Part of a small language model's weights.
Architecture: biases, tied embeddings.
MLP neurons of a small language model. Each row is named by its layer, matrix (up: input weights; down: output weights) and neuron, and shows model dimensions 512-607. Each number is 128 + 24 x the weight over its row's rms, rounded and kept within 0 to 255.
After each neuron's rows, "fires on" lists the tokens most often at its 100 highest values on Wikipedia text that the model never trained on.

L6.up679 [170 114 154 125 120 121 137 122 138 116 169 115  93 115 165 177  82 139 117 145 210 152 121 119  93 114 110 155 139 127 126 162 125 102 124 126 115 126 161 147 121  98  91 150 153  99 103 153 108 147 149 137  77  74 127 145 110 135 111 130 120  80 137  90 141 159 118 169 124 136 143 145 160 151 112 132 158 148 126 147 159 147 116 124 124 127 159 134 156 104 117 165 117 153 164 104]
L6.down679 [100 151  97 147 135 122 148 112 137 137 148 113 117 109 178 137 129 160 135 131 104  98 120 105 143 106 128  74 109 128 142 128 113 135 130 120 114  94  62 140 208  96 118 155 159 143 130 135 154  97 139 138 121 174  95 152 115 146  88 130 112 166  99 101  58 153  80 127 120 141 133 117 136 130 129 153 150 128 149 103 113 140 135 153  94 135 113 120 113 130  99 115 124 164 110 159]
fires on: " and", "1", "5", ")", " |"

L6.up2394 [ 94 173 105 105  75 116 148 120 108 119 150 126 155 137 102 117 141 131 123 141 119 154 136 123 149 117  92  65 140 173 129 125 102 109 114 120 176 117  80 121 160 109  98 103 142 120 146 106 124  97 152 133 108 180 121 126  57 135  79 113 121 170 138 139 146 138  96 131 118 107  88 142 132 123 124 133 122 146  74 164 158 144 121 117 127 163 163 121 128 137 129 128 183  98 138 104]
L6.down2394 [106 123  94 110 128 122 126 141 143  81 108 103 152 118 156 122 155 148 117  79 129 152 156 134 181 105 163 154 132 164  96 118 114 136 117 153 100 130 161 150 113 136 130 129 101 138  95  77 113 122 122 117 111  97 139 153 108 131 126 140 124 110 158 159 122  84 107 174 143 134 157 104 128 124 157 124 122 140 127 138 105 138 140 120 117 120 107 140 139 107 165 131 126  95 152 155]
fires on: "-", " U", " after", " to", " ", " by"

L6.up2181 [136 157 126 143 116 112 113 114 169  73 118 120 125 159 175 103  88 169 140 142 166 101 121 120 108  92 116 161 128 130 125 131 121 136 112 112 102 132 101 130  85 143 140 141 113 101 126 106  68  81 123 141 101 121 120 115 138 122 120 147 148 118 165 112 145 131 102 114 149  97  95 149 135 131 139 130 174 161 129  71 122 119 152 118 167 126 106 128 118  91 128  95 104 125 144 112]
L6.down2181 [143 120 117 123 136 141 115  27 131 114 107  80  78 138 108 101 106 142 125 129 121 116 125 110  91 157 108  87 147 161 203 117 146 130 142 110 105 125  72 137 107 121 158 171  78 112 129 119 147  91 102 142 109 145 141  97 126 152 145 105 185 113 156 144 125 150 175  98 142 109 174 163 123 136 160 130 112 157 117 126 138 144 123 116 123 154 145  72 145 163 154 120 150  87 111  91]
fires on: " that", " which", "\n", " to", " same", " following"

L6.up859 [114 128 119 135 164 154 144 139 155 137 132 109 108 124 153 161 145 120 155 162 132 158  92 154 138  82 132 127 142 155 127 179  66 114 128 142 159 171 115  91  94 120 141 137 177 106 128 167 124  83 134 108 128 163 118 138 120 121  90 162  94 168  84 129 120  96 174  94 147 130 114 139 144 120 158 146 114 127  83 123 136 128 154 103 106 148 141 110 139 125 108 143 149 107 113  98]
L6.down859 [121 139 105 127 133 157 149 123 142 139 110  69 131  88 120  95 112 109 132 107 165 128 116 137 109 115 139 144 165 156 120 145 162 143 153 124 153 108 125 102 123 129 132 119 166 117 128 144 159 155 123 162 137 130 147 128 137 128 165 126 153 116 144 172 101 124 123 108 119  49 138 133 109 118  91 103 159 124 125 119 133 118 102 139 108  91  98 138 207 161 194 101 132 138 130 131]
fires on: "-", ".", "4"

L6.up2239 [131 121 123  98  95 137 144 129  87 135 127 117 132 142 139 131 118 136  97 160 130 129 107 148 129 135 101 136 150 128 101 108 124 122 155 148 160 101 172 136 138 149 116 148 167 149  88 184 154 141  90 129 115 100 105 160 105 120  95 157  77  87 132  86 154 135 154 147 109 115  84 156  93 148 166 125 114  99 101 126 145 116 164 145 133 116 145 115 130  45  97 111 104 113 144 113]
L6.down2239 [152 105 122 142 130 112 109 127 128 183 105 102 161  97 136 112 113 134 110 132  88 116 118 145 117 157 191 140 116 112 139 112 146 124 132 114 112  77 120 149 142 149  67 132 133 149 138 100 171 133 100 113  82 159 112 122 134 144 118  89 131 128 157 142 149 129  81  92  88 100  78 145 123 137  88  92 129 102 132 134 138 194 133 153 106 151 105  91 110 183 155 104 115  98 133 185]
fires on: " |", " of", "1", " by"

L6.up2155 [128 110 183 100 163 114  99 181 150 120 161 122 105 175 113 134 116 109 144 123 126  94 134 141 110 128 162 103 109 100 110 119  83 152 122 112  89 151 148 145  95 128 170 108 122 177 121  70 130 125 129 174 167 106  98  98 173 132 150 133 147  92 135 105 107 143 129 148 114 138 119  92 101 117 170 144 131  91 136 122 119 101 121 122  84 133 132 125 120 136 145 156 113 143 129 144]
L6.down2155 [ 91 121 108 159 110 130 125 152 121 161 121  98 139 134 152 172 106  85 128 137 170 143 125 124 114 105  84  97 115 118 132 103 115 140 120 139 141 137 122 106 114 124 111 122 122 144 125 163 120 138 132 144 108 102 113 167 112 137 170 116 124 117 155 118 143 159 122 105 142 119 161 132 139 144 123 122 137 114 124 131 172 113  74 137 102  89 120 100 104 111 145 123 125 131 147 163]
fires on: " |", " ", " to", " the"

L6.up955 [148 109 139 118 142 109 110 122 125 158 114 106 113 179 112 104 160 114 129 111 120 115 121 134 166 149 127  52 180 129 141 150 130 119 166 131 121 167 131 111 132 137 158 104  87 110 108 157  95 132 124 135 158 127 131  97  96 136 125 125  99 123 123 101 125 146 114 140 151 130 138 117 162  92 123 120 150 135 130 104 137 116 179 118 122  97 165  96  89 124 110 132 114 127 153 101]
L6.down955 [120 103 133 115 127 143 154 117 105 122  92 109 102 103 112  80 130 126 148 113 120 156  87 109 172 154  78 109 121 146 136 147 164 133  78  60 117 114 115 145 121 122 108 144 137 135 144 171 107 136 160 130 126 161 140 164 109 139 136 125 140 139 133 126 165 132 133 144 148 102 132 171 123 142 161  85 151 136 149 144 125 174 137 158 144 127 139 144 163 155 108 146  86 128 143 101]
fires on: " one", " same", " that", " school", " One", "1"

L6.up1666 [126  95 146 114 154 139 115 141  92 166 113  66 139  96  86 139 125 111 115 100 157 143 147 112 135 132 162 161 119 161 126 130 145 142 116 126 141 109 136  97 114 159 125 149 135 107 115  97 125 149  83 121  82 139  99 150 167 132 110 115 132 175  73 136 143 115 161 114 160 121 154 131  89 130  76 134  62 164 101 127 141 103  81 153 142 155 148 158 143 100  75 138  89 166 153 140]
L6.down1666 [ 98 136  91 150 122 154 130 110 165 143 141 125 114 142 156 171 142 150 127 159 115 111 105 129 121 167 113 111 141 154 169 151 129 174  75 106 106 145 122 143 120 125 113 139 109 116 159 161 102 148 140 103 125 161  96 131  98  99 133 147 124 136 120 151 132 130 111 139 119 116 125 105 153 122 148 131  76 102 135 157  90 115  99 216 117 117  96 130 117 139 139 121 157 163 131 114]
fires on: " D", " R", " became", " J", " becoming", " made"

L6.up2469 [121 158  98 124  96 183 162 130 173 150 103 163 103 123  99 143 139 105 115 142 134 113 116 132 133 120 118 140 116 157 133  96 102 140 122 136 119  93 147  76 151 128 102 127 161 132 122 162 128 142 154 136 112 150 148 128 150 152 159 154 123 169 121 117 121 123 145 130 143 103 150 126 127 129  92 194 120 100 114 154 162 129 195 130 157 163 137  61 115 132 125  84 168 110 129 112]
L6.down2469 [109 121 140 153 127  87 132 143 114 126 134  95 136 132  97 100 114 115  98 134 112 139 128 113 105  90 137 130 155  94 124 154 136  93 107 106 131  84 135 118  98 158 168  74  76 144 138 113 160 127 160  89 121 100  94  91 131 146 159 113 107 107 117 116 119 180 143 134 105 118 137  88 141 144 116 104 119 144 138 131 144 144 115 115 130 113 101 166 130  91 110 134  94 111 157 213]
fires on: ".", " in", " The", " by", " to", " at"

L6.up86 [136  86 150 126 109 130 170 100 149 139 123 127  85 135 105 126 170 145 141 121 160 133  92 122 119 130 123 148 120 156 174 131 132  79 137 156 116 160 124 136 138 130 127 112 101 138 130 164 133  96 132 144 143 110 137 136 148  95 133 113 135 102 106 116 109 137 119 124 117  90 214 133 161 163 102 113 135 125 125 122 120  99 143 196 164 162 167 119 101 109 117  93 112 144 177  84]
L6.down86 [102 135 163 106 147 150 128  90 119 154 130 100 139  76 119 102  99 159 145 103 132 106  99 135 156 153 124  93 159 150 166 109 139 108 126 151 121 125  85 113 115 147 119  97 149 160 114 130 120 118 122 127  89  92 172 139 150 141  83 184 122 101 144 146  93 133 157 121 137 151 149 144 105 143 138 108 163  88 127 121 120  97 139 106 133 139  71  87 125 121 122 110 126 184 139 121]
fires on: "1", " |", " to", ","

L6.up1597 [ 86 134  96 125 160 123 147  90 134 144 152 149 140 181 108 121 105 109 116 128 129 164 132  98 134 160  88 138  90 134 121 143 146 105 124 120 122 114 134 149 172 144 149 137  55 120 135 143 116 122 128 120 173 100 132 122 135 142 193 126 118 115 133 148 157 124 139 110 153 106 102 148 145 169  90 144 147 136  86 107  97 148 111 130  65 125  94 158 133 109  99 105 111 143 130 132]
L6.down1597 [182  73 135 128 147 139 124 126 178 160 139 111 144 115 123 157 173 146 132 135 129 124 127 160 159 112 145 101 137 142 130 123 161 139 127 123 148 109 141 140  97  68  72 105 155 138 144 124 115 118 148 158 140 152 127 121 136 150 122 121  97 175  95 160  91 105 125 103 162  89 124  92 161 143 117 148 111 126 137 112 153 106 146 169 172 167 134 113 137 173 105  96  99 122 132 116]
fires on: " P", " Pr", "pr"

L6.up2404 [115  84  79 129 139 113  94 129  69 116 109 157 124 157 157 198 132 145 111 138 102 125  83  65 162 136  97 128 137 148 110 118 157 169 105 101 113 113 131 152 194 111 123 163 125 112 114 135 146 134 105 121 142 122 133 131 116 141 145 125 154 123 113 159 159  89 117 153 126  91 101 130  88 153 141 136 165 131 129 176 157 156 137 129 100 144 194 149 131 127 150 126 136 158 158 100]
L6.down2404 [109 109 141 155 146 132 113 135  99  88 152  92 111 128 131 109 137 151 110 107 138 157 164 141 113 155 103 142 114 148 168 166  94 133  88 116 172  86 105 154  89 119  95  94 167 154 123 162 104 110 159 105 108 129 169 144 121 190 104 119 127 196 133 121 103 136 140  84 131 145 107 116 130 114 107 165 117 159 112  77 146 127 112 136 164 126 120 103 106 166 114 112 137 150 121 131]
fires on: " P", "\n", " p", "0"

L6.up1282 [170 126  85 134 121  96 178 121 109 169 142 139 137 152 147 137 144 124 107 120 196 124 163 147 124 111 108 111 185 150 118 195 168  93  96 138 111 105 134 191 159 181 137 160 128 128 142 185 152  97 150 171 130 159 144 113 123 130 115 144 120 142 132  96 147  71 152 134 133 142 136 146 142 128 127 124 131 104 146 169  92 108 150 126 156 102 107 141  99 106 142  81 155 122 140 123]
L6.down1282 [131 150  93 138 120 145  91 129 157 114 182 139 137 110 124 158 136  92 143 137  88 168 145 124 149 164 149 112  76  74 134 118 127 167 155  74 108 135 121 144 104 123 158 162 145 110 124 130 127 132 127 147  94 104 136 150 183 151 131 156 124 107 138 107 119  96 117 132 162 126 122 127 119 100 110 119 135 119 100 134 129 137 127 125 138 118 106 126 104 111  91 117 140 123 115 161]
fires on: " Al", " al", " Cal", "-", "Al", " T"

L6.up1015 [121  84 123 123 133 142 113 131 106 120 111 121 133 137 142  76 115 146 124 112 145 120 134 177 142 136 136 135 135 146 124 125 144 168 110 135 103 150 173 109 151 160 146  91 119 158 114 127 111 124 118 135 159 110 114 141 105 166  98 129 167 123 124 126 171 169 164 151 141 126 157  99 119 119  87 126 107 142 104 139 132 115 139 157 113 120 170 175 154 122 121 158 115 159 176 151]
L6.down1015 [160 130  64 118 134 127 141 135 104 118 104 120 130 165 136 112 117 151 115 137 121 131 117 143 124 134  97 144 149 164 151 119 134 128 151 147 106 179 131 120 172 123 115 189 119 147 141 133 132 122  90  98 136 129 104 133 130 118 139 147 115 132 122  98 105 112 125  87 158 119  76 116 128  90 104 134 106 117 131  90  82 102 160  97 153 107 106 126 104 103 119 107 162 117 184 112]
fires on: " was", " T", " c", " C", " t"

L6.up2151 [134 151 143 164 101 142  96  90  90 161 118 104 121 124 128 145 102 112 110 171 159 141 108 146 126 117 143 106 138  95 108 105 117  56 154 154 120 129 107 115  94 103 170 141 182 124 135 129 154 147 145 156 142 151 129 124 151 120 143 146 148  76 135  86 122 106 172 139 113 113 125 163 112 108 148 142 114 151 122 133 101 145 165 145 168 133 192 106  86 167 143 140 107 118 122 174]
L6.down2151 [136 138  88 131 162 162 136 126  86 113 117 111 139  99 139 111 134  86  77 150 116 120 112 138  73  92 157 118 123 122  82 112 127 149 168 152 147 153 168 111 131 137 142 133 129 159 139 126 141 132 184  97 124 145 119  84 164 121 141 121 103 171 108 124 116 111 117 152 129 136 123 133  91 130 121 141 156 132 120 122 119 138 147 119 155 148  88 141 105 120 144  94 132 128 114  86]
fires on: "-", "–", " cor"